MLP neurons of a small language model. Each row is named by its layer, matrix (gate and up: input weights; down: output weights) and neuron, and shows model dimensions 64-191. Each number is 500 + 25 x the weight over its row's rms, rounded and kept within 0 to 999. Numbers have three digits each. A neuron's up and down rows have the sign that makes its largest values positive.
Before each neuron's rows, "fires on" lists the tokens most often at its 100 highest values on Wikipedia text that the model never trained on.

fires on: "'", "r", "iv", "ab", "im", "ud"
L2.gate540:544534500475466488582516492541515513533480470540496495522526487489514499498493521506532458483485508541464506506476523486531488515504497454469489550499520486515475492551469488516486505551529429497545532497463525516512492472498493505492504479495477514498503537516482517507484510530480487530506529468485510471483527502507531527511486496518499539526505456487498506446474487524506535471491
L2.up540:508494511485482526469529477449514470501488515524511491559525494519541471520519527456497499518525508524493513523489436515524536467525497475480520502466538521468486495522495548470534508494481499493481522472449510480522488505502467512508491534513476483531537489490544520549536506508488469483505481524516493497471465500492460482491490524475531519517544491486482537475497507500487515468514
L2.down540:528492461506501494516490508480516507505451508480534474480507498496527495555484499501495516456481501515486493489518447506536438508503499479479515518482462462462497479504466508460520493496513472511511509519520501485501480559539486459515533478486495487542541523532525517508516522500508522480543511480477499484452495502491527488499501488482503482552526535527507476468442475581531486495526

fires on: "m", "p", "r", "n", "im", "in"
L6.gate89:495462504508485489518519516496466520496535478485475513474540501523540501479460498464497487485472504512488505472521489488500498520492508411517512502520512521494544450492504498454510529506504535475489556476477552519495489549502500523570486534489492507492502528531517499547476525469509484553502521489525453482504530511521512494511451529518452511487499494485479435492448497505501566460490
L6.up89:503482512519484521519446443481484495543453516534467473540476554494549502473487493515498474494518482479516485542473446505465487551444493500501487469532532478494535496486467496515535503526472530487505533498515513513512520504504448515533484497493487481480492468454476496494484481522511467468478536509483458507509513470505518523504551510535484482517480519476503495474549570503480512467525
L6.down89:498470487493468500540474481452533510527496478467508511509530513529541517491456466508449504489459476559553529503533506540488490504505533472450547495470493506545481512513512511480478457488478500523537527544500481519510465526500506527483545485474500506496472503534463539475501494537522487495488528478428529469501480502538510500515474528463488509508519466530498461504489521472486505496454

fires on: "h", " act", " Is", " Sh", "erm"
L6.gate310:528501550475503535515504491498521529473475550553474493460484491498525501514480509525478548477465476509524523483485497501524493484504516519493483487502504530465491523479500544501485507474492488501497521491516523523482487514504509515549513485543513480502443522488554491473465485492489527512458495445477505516500488502518483517467514500562519488474484496527474537499522528500525498476500
L6.up310:507501484504519523519496506490518499475530531510480488477500503488514479503508527555497490492497564493536530481502509510476524487508490498571522515552496520501520510469457535484562563538534487496496514475519464489473492507504538461511472525510440528491511505483513511533469507469492494428480534510522480545546465525535498514483546499532541499529483505489505519474487517505506509535531
L6.down310:495494565426457504466519495486505440521537476506504475529497492481516497476486484491520515521462445503475547493499520484534504508511471480516519507500540451464473526532499510500458506513507480538491518488510513510503501520514487538464512458483514485476501521536494500521524540545469483523511489496531514474491509479516515489504544504488530476490496472525529513481490519463526509508506

fires on: " on", "ing", "ed", "n", "al", "s"
L6.gate331:505522526495520540492431524469476566487535512492467508483504494504491485523507502500488483493499484502497532494495505492507552462493505472531460486515571541514487508456539493469509471489488499527476492475471518481502479524503513528490440511519529498520491488533573488446468523486486458549488537474527509462500506484503509540488514484509491469484516481526472476478523508468494566502491
L6.up331:486496513510476507460514482474525542510471468563526518508532499449455493498507495519504485460517508478529489438479523512526508551481525498525472519484506508521538474528487499504528522512512526480534527499519466467509521478488525505492486485497468462498508503496473490498454517501517528533497536505520494464495491526491486454485506475508489489514491567490504502499523525512511485464493
L6.down331:508489510549504495534496509518461488490500448446475477495468468515497489501523542529521482472525490517477500503481487475510503492516474542491514510444499544487474537506552524483506506511489497497516497518481520510486455499536457489530503497472563507530496523516556501506531528521515470518500468469496499512459518509535516509493509537523468505487480465472564531518494477535475508490529

fires on: ".", "b", " B", "/", "y"
L6.gate304:475515537442475493507503510491469491482492506474487546479527512507495500495452474529483447455523484519510492495522509483527439530483509485493470484511506516474505497495501512542500465476551445515519482464518538530524524507497526490528539494472505550488498504508551486484540487559507475537498515515542533501473493489531471528507493481480475495495498460474473484486467521498532494504506
L6.up304:458510490503490510529501497527551485509478526503504484520539446511504522459492524485483489563493506497497499469457456494467481479456516450487520518508528468447502463515515492559452488483501497525503461475471478471476500470520518474487507481470456506506484491482488472486489493520500515470519532513518455481498495500500434490534489470456468521485482516500483506493490511488490536491489
L6.down304:504491527523502453490488488477497498527548480481529484462490519515480475527527532493490480517503500537527436502464504500449557506513530488476489533508471547445484507520500489487498485515482534553531494501489473463493543494503478492513440488521497529500509499490522537485463469479528473494454481472469496471560496490478508518507474483499516501509490499532504473482488502505534485482474

fires on: " of", "ed", "op", "est", "ing", "outh"
L2.gate509:500538497487499509572521496498550460461504479480557483499533507512499470485505521528514446497526493495468517526471505495559530504515478477470504480478487492481475474483515469536488504536509496487492537515524459533499522531482491499524465456501466503512535513538492476516545483491500512507490490503458505495512531500462530529504499524506501534479480520493489471496502470524488505488483
L2.up509:523510550515488470496501462463529498520484497516499502477527483519491510492540514508517540459492520475458534508487555516471524522499501483498506475512520521461526510520499496462446497512507483496524475504485505470491491496487548506477478470519457529436467503493464528470519521446469495470494487484561508534502521483451491501489526503508501477486498485460486483504546501501502474512532
L2.down509:474510501481520519505487492536497488556505510469491539528546514492480470502499495497485551499486449535525482467504498506517520501506536499557507484489522498537524538527500537517522519497473514505505482516501518506474486489539509541496497503513541537520443523505492500493530493495480520460485522501497558482475495510485499547475472529489495495483520498517470521537497525487501492456525

fires on: "g", "ir", "ing", " of", " at"
L6.gate290:497526476469486528492489468492486493541506491542477490521524486529528504459491508486474498488471511496538515485506521487525546525533498499520515548551483501482495545503471516522478494496472487464524485557494538497496514502546474498516466550517503465488494489499509492539458505514499475547485430498486495509489536477495510505461509548536515480481486513503530565506518505495497499502560
L6.up290:508535500551521510458507482495501498531483502500465505502552475482524506489518523540521461487503466513495472453484496512446468471472514448543521495453497493539470527492491554530462501490485501477548497488492519485509489471511541561484499509472500516501455458489474540529494536506537535475492519487509492484485506540473539529517475469453506493480467566488518498516454493517513497517515
L6.down290:515474533518483541518490494456491505526493500482447492497486495480522539469489503481548510522528485509513544483474521493484487459532526522490509505483497470484501507447464484461499508453518516509477503550479460539534497486497514510508464497499465490508508529510515525545432503504491469525476501491476503464543502515477498483498509505480500548495509469540502498514461494485516505505475

fires on: "al", "id", "ol", "ip", "est"
L2.gate164:537465513484449514488477475524513513485494440510504520515534551510543472527473502456492484503495481508485482550534511475513476505517469496550537471512480485503452519524456480489520493534489496521496509528461526522504527515500517470500510493465505448492475515507523475487502461507497532470525474492518494509514502472471529480498482508464462501501450468517480523483541457534480531517485
L2.up164:500505471498497490562485473501475535440483488527495485503467480478482482520467524493478517506525452540498507495484434509487456499529479546499470503485520503522476505459529565479507508519514490460521501482499483488529489534488529495536455488507498533499485521509512498496495501494479518490474481495550523528464488549469461482536471505478496509489518498527509502513537501535479494535472
L2.down164:529532528508502497506484545529488505525472498492514538493524453484504522444496480499550475440483497468531483515454516469497449509512492508487521495494507501526485526489462482496457508480513482545487473493545527513505514489500552460504493504485487514494488496453509520471513504468481500516513476537494492444546504521556475518504528534503497446493519510491439503511474424498548477494509

fires on: "en", "ition", "\n\n", " |", "ies", "land"
L3.gate71:540517511440476500523496465482504487504554497506513446526523481472485544473535513521522492487489500494477494546494493514517505512507456495518512531502531483472548555485505520482471522510490458485464506489496496491529482464499518491515471487465504508480516479535488498567502508488500520453487480472469510481502506488502511493524534510523486503494486497488498500520531536466514476557552
L3.up71:487519555437494496496499534476508497498498461493470470510530555492498469518506523503520481505479494517476522497490521517503505507461493512484499518492529520471526508497476522493514507481474492477541492486496510508509445534496532548522497491488504488493492507483494489522496504514489498544462487522554511495442547464543492450450473491537475471460515498518483440471513498542489502488513
L3.down71:501462537516544492520518507478507474507471522513481484540501520473525545495525527490503477517513497521520499517477497502526554494473513517497481467476499506449501466501532509510515520473513510526500486435545492489482466476502507536511497441517533476508473510481548517457541494531493479489518549489464480553500497481520467516469544491504452483480471506483492524507474511487524485514515

fires on: "c", "e", "ed", "I", "ub", "al"
L3.gate278:500560508466518484535481506524506539512510454523474506485456556451477523456515485501470513493459518530505486486532495485483499494457511512513493464513514492513470536488496520471476455503484481479484517457536517510501465525496521466496473493525493496489474521533470504503446509484526476515510497499525517496534484492506475494521504520498504474477499506531471438495533505471531517549471
L3.up278:476509450492495532515506459467504434510509486509506481499541537485481511501470491490509519485487484516540465500507558525494466477502467487489485498493482532465480469479477528478514496513467477501519473468483485515548499540483494478483489484497547473510466456520507464505512510464495521456480508515479463459498530481525542471501479456524496481477500473551493484498530520484476480540466
L3.down278:513483501524489513510529481485466481524500468495524445476477477486513486495492476529510510488517448516530534504494518487542493481535461476508449516487491473499460485515508501519507511496503460508465504475487501540521478507496533483488500523515528475499464535478468500474508530493548516523458480480473494490501550502533523486499495482524494478462477474545530537529521470471483466484508

fires on: ".", "\"", "ing"
L2.gate570:474499472467493526493512489516532457520510471538518497503528542456492491529481493496542475488527507492492496493459508511498522510525459472488497512479459485509514485449511507504513492499487490516508439497480519547526503531486512496494497515520498516537460526513512455459517505524495523491464528501516499486517514490508499540530497496504515503488497476477482519473493575509540493460477
L2.up570:465534536510526566515520490487460528520507509536470454489517525487493521515572518487499494513503516515514497503539477476509474512449509425543476500518470520506522501508511511450485526509468530510517495526472504460503435505508543515430499482486469461472466460491506497516498502457505502457493504483543498519498481517482507458479533439480493489507478515487481492514502520504475529491488
L2.down570:513494533543520540466499505463457470498489524514515511479515502562492487471429512464515478520494485534511511476480506561494528483468484507498483512499517517506495478523487499532498460500535509479486515526512457503499467494497533534484508480452519456478536472513507534542473511504533494547487503503529489473499478501481501497506503485463510461474494505503521509543490499452526452466470

fires on: "g", "if", "outh", "ff", "our"
L3.gate394:495521514482465479479488491513481541497502510488482439500485518443456501492507536504507506502493478502525491468496513519493471519534485475482485545496512514478488539496515540526519498516483499456497517490500539485545491472521498469507520467557457479536487543548468443525485522535533507504487472504527501544491503486505501523457473536525543510506489525520559466497500494495505487515540
L3.up394:482505512500514518521470513485507505487515495495494494459480514478539482459474496451436489469503530491516482507506461487483474530475497508521503482534510519485481513458479484492528503494520454501568460473487486491526508487490488482508515486509461501500561460474478505505512517536470518522519482546495494551453515492458510474455533475495437473465495498512513509514492482509520514489512
L3.down394:512474454487524516504491511472459488511523476504497531470436542499516535463503514474521491505498471524526475500468541514466471511484456471510493482522493530498494521468495491492534476515543469493471459491520466490463452498531523464486448464482497490495489484557546499491510512492495442511506481510504523482501545470472522472468510493481467500502492499517482519513509539544491472481528

fires on: ".", " |", "t", "op", "ies", "ent"
L3.gate658:555467484493472503507514538490486542518507502509531511532473476501474536468466466467448518536483520516508509528525491508576452533508481514494565540530489515481504506509513517561485504544501490531467522533512543479524523454499470509503503490488533487541501511508480453475505492477514493551552561501451478477484507494478480509506495479522457461490493490508498540518540471471521473493480
L3.up658:504535509502498495475504511530492492525500488509526516472559496450522530462456524535507509520471444503493495497510514486534493533469476500531490553458520526488511542492502452459508469460502472483525488532486475508498475508513454462479504476512464475487463503479517482523459524471449496466456490493486504535491466479483496505466475489490468531485513527480463461470514475476489468508499
L3.down658:464460494458481496554485464532475516510451489486486494571508537511519506488467507488480541528489553495527482490522512515512498508500463502499518571498497535465494479511461477506464488498493487490455506472513490460460505454504513494533466489486523510491500525489558489489476508484466478491496535477473487562517484495499491474559486489510459503509509539473487514507504519496498489505491

fires on: "ip", "ver", "erman", "ri", "e"
L3.gate226:492489521517472506482474491506503507456521488516508523506509491464490515511512533489504460504487498505493530497526509476493502501492498501460566471486451480541479484446549506516503497503486501496496476467518492512492466492468457550504528476551502465490550509540508440484474471514466503495493491526514494525477469497472453516500446497444507528481438525534531519489570470470536512495512
L3.up226:517491498479530538489461493486480515477496537491513456461480484459525531538517521496487510528492526536538497500480453488480544490567458503496536547504466515490519501486491557528474428493493528474524482500515541523513488496515530503471490500495521518527525484527530483556512509494496527459472482477490505499480537510499487509481487508501494458473526492471502527512485498501526505570471
L3.down226:489491511483498532482494493500515506514490521509499492507535544518476534483528481543546491532478496519503494444522506490509552488512530520515549485523513489485505485470511553472529497561502549479522487524517489539482496508464527507441530463478489510497495494563465483495476496459476526510514509492468525526455494564541522481481461496511487525511496500490497537511509507485578503507493

fires on: "ol", "ren", "al", " pol", "il", "ight"
L3.gate281:509524493523551528500473520498476486448454480539439517511504480518514507490466491485462519504478490550512491496520467502551478545523472508527526528533510465483496552523492516520482513498498482490481500522504535495506488502463542506498514495503507453488507495545523480532511518552536499473536524516537530519483545490500488511571538505508505526495450505519511497487515483514511493536523
L3.up281:519506470481489500536522511503486514527498514523465535495497502533478459470505504483510493469483506539472512500528501468492476453537495529474498468515458484529481510513485477508451527503494498475480448511442502530500534500473514468503532528464527528549483515511501505526494514547485501471474524514476484461537494520472490494472478499495471514528489500494454508554571530463507486503512
L3.down281:539498513508518512488495505500523485515532487513487530480472462472523499476489506507531529482500483560496485530508473486544453470510459503507500488476499468501506474491523520509489504533541501520517483503469491532487455477489523438497472496506538506495499514509510534510545520536519503508519528531464504502481500520527518457544478535554517521481477484476463475490517512516506492497506